Weights of a small transformer language model: vocabulary 8192, 7660 steps.
MLP neurons of a small language model. Each row is named by its layer, matrix (up: input weights) and neuron, and shows model dimensions 336-431. Each number is 128 + 24 x the weight over its row's rms, rounded and kept within 0 to 255.
After each neuron's rows, "fires on" lists the tokens most often at its 100 highest values on Wikipedia text that the model never trained on. A number after a token or word is its count.

L5.up1723 [135 133  88 117 154 142 129 131 132 115 110 165 105 103  87 143  89 118 137 118 106 114 146 148 152 108 155 137 141 156 100 156  86 106 103 144 121  53  95 106 114 107 148 130 125 121 124 123 118 108 163 115 116 140 111 132 138 108 147 102 120 116 166 100 122 125  88  91 134  85  69  83  98 105 160 129 122 149 123 145 134 119 142 133 139  96 111 133 128 137 134 124 141 147 139 156]
fires on: "e" 22, "ne" 10, "ie" 10, " Go" 6, "ee" 5

L5.up121 [165 153 121 160  96 132  81 138 125 113 118 145 128 119 120 141 127 163 165 107 135  97 162 127 113  83  88 117 127 144 119  97 139 102 107 123 158 111 133 118 150 140 111 131 136 128 153 156 125 149 124 136 104 149  95 129  96 134 107 141 139 141 161 134  91 157  66 172 124 133 134 193 160 148 148 118 113 134 145 143 155 109 141 112 119 194 138 175 140 110 148 134 145 121 145 108]
fires on: ")" 21, "si" 11, " in" 11, "-" 7, "ti" 4, " di" 4

L5.up1861 [135 158 147  95 144 143 127 117 158 130 115 101 166 158 133 158 112 121 145 141 127 112  76 124 121 120 141 100 146 129 105 135 147 109 121 137 143 139 126 102 138 102 119 102 129 146 120 101 133 114  97 130 134 104 109 106 128 120 169  77  90 122 142 150  89 127 120  86  84 113 150 114 123 114 147 121  96 152 142 128 119 136 147 163 116 193 138 136  78 126 164 147 157 149  92 120]
fires on: " on" 25, " On" 15, "On" 12, " days" 5

L5.up1476 [159 134  75 109 125 119  78  93 149 135 137 136  92 123 158 123 134 124  87 134 140 122 132 146 105 162 132 100 145 116 136 113 119 119 108 114 153 132 125 110 136 136 158 134 123  87 115 109 167 129 133  60 126  76 111 132 105 128 129 140 123 108 154 128 131 131 106  87 112 170  95 122 134 141 152 169 126  94 101 131  86 126 129 142 191 133 131 122 144 132  96 134 130 143 113 175]
fires on: " t" 44, "T" 7, " 20" 6, " 17" 4, " 23" 4, "t" 4

L5.up592 [129 124 104 116 118 116 147  90 122 130 133 115 160  81 137 111 142  89 132 107 130 139 130 123  76 142 144 102 132 170 134 116 119 164 158 147 135 113 144 116 136 110 129 134 185 162  96 122 118  91 136 100 139  92 121 141 121 119 106  97 156 128  99 154 124 132  94 110 135 112 122 124  97 110  93 158 148 100 108 146 117 113 121 113 101 131 142 108 134  87 150 128 156 154 136 143]
fires on: " pro" 29, " Pro" 12, " v" 7, " Van" 5, " den" 5, "V" 5

L5.up326 [150 122 154 131 114 112 143 125 162  94 135 148 135 139 103 141 126 176 178 135 108  65  79 180 135 122 127 132 115 137 122 153 129  83 112 139 108 120 118 140 108 101 138 131 116 155  98 127 116 124 118 153  95 103 106 105 141 123 139 149 128 102 129 132 157 153 127 122 120 136 147 115 112 130 118 153 142  95 132 163 120 129 118  94 145 119 129 134 105 123  97 133 150 123 130 137]
fires on: " ne" 18, " on" 15, " On" 12, " Ne" 8, " Ev" 8, "On" 6

L5.up11 [141 119 157 151 143  83 122 126 120 127 136 133 103 156 103  66 133 115 163 145 161 138 131 151  83 108 135 113 119 140 118 146  74 135 131 149 116 109 156 138 137 103 147 106  99 134 126 159 116 136  95 157 181 117 122 147 124 108 134 152 106 121 123 108 155 130 141 103 126 113 145 116 172 107 132  86 113 161 120 163 159 159 126 123 148 130 152 134 142 115 119 138 149 120 134 111]
fires on: "–" 41, "ci" 5, "uri" 4, "ici" 4, "ti" 4

L5.up1085 [163 122 126 131 119 135  99 131 133 113 159 137 128 122 137 120 132 129 107 157 155 176 124  97 140 128 130 130 131 149 140 159 142 154 113 139 130 141 188 129 108 126 135 132 118 100 114 136 159 112 114 133 167 151 137 197 166  76 151 160 124 119 132 127 146 145 145 116 132 110  96  89 138 159 107 136 102 134  80 147 134 143 145 139 109 111 150 122  91 134 129 113 108 143  94  92]
fires on: "–" 11, " dec" 9, " cor" 9, " Cor" 8, " sp" 7, "C" 7

L5.up817 [137  88 135  96 144 101  81  93 144 128 155 154 126 165 123 110 159 135 137 116 134 172 146  85 123  99 118 152 119 126 129 112 139 126 142  70 160 212 115 145 149 130 163 139 122 165 113 145 126  89 128 134 167 130 131 155 156 120 113 143 105  65 157 120  84 166 109  90 163 116 141 116 128 187  94 143 122 165 104 141 144 124 131  97 132 134 103 125 175 140 143 142 106 124  78 114]
fires on: "S" 38, " /" 9, "s" 8, "c" 4

L5.up1722 [110 146 108 131 138  96 110 139 137 137 123 163 120  87 104  95 107 133 136 113 120 103 135 133 112 143  93 156  89 135 160 102 124  94 147 110 173 153 155 139 135 124 131 108 152 126 170 182 122 148 116 159 120 135  97 128 127 118 127 172 134 141  93 110 105 157 120 143 134 158 133 176 125 129 111 133 115 139 105 190 134 131 108 120 143 133 148  97 113 131 126 117 120  67 115 102]
fires on: " e" 20, " (" 14, " E" 8, "ho" 4, "hi" 4

L5.up1796 [103 142 147 130 119 101  83  86 137 105 138 119 116 163 130 121 115 112  98 132 113 118 120  83  68  86 171 127 122 180 102 116 149 101 119 141 164  71 167  97 105 146 105 142 130 173 116 158 124 113  77 146 142 169 133 161 114 119 179 125 112 126 105 136  93 137  76  79 136 143 122 114 106 171 147  98 146 154  97 146 141 114 164  64 140 161 158 169 148 111 144 113 150 130 151 117]
fires on: " years" 19, "d" 9, "si" 7, " in" 7, "m" 6, "r" 6

L5.up808 [106 136 139 113 103 126 100 141  76 142 146  84 158 156 103 143 113 122 147 101 123 111 141 150 135 101 139 129 133 122 138 115 146 142 156 156 141 135 120 141 179 152 131  98 156 164 137 116 115  91 119 133 117 132 115 138 152 164 115 113 119 134 106 138 108 141  88  80 158 141 134 140 110 125 107 134 111  73 150 108 118 115 128 135 102 138 147 161 151 126 128 121 175 135 118 111]
fires on: " |" 37, " as" 22, " Les" 5, "as" 4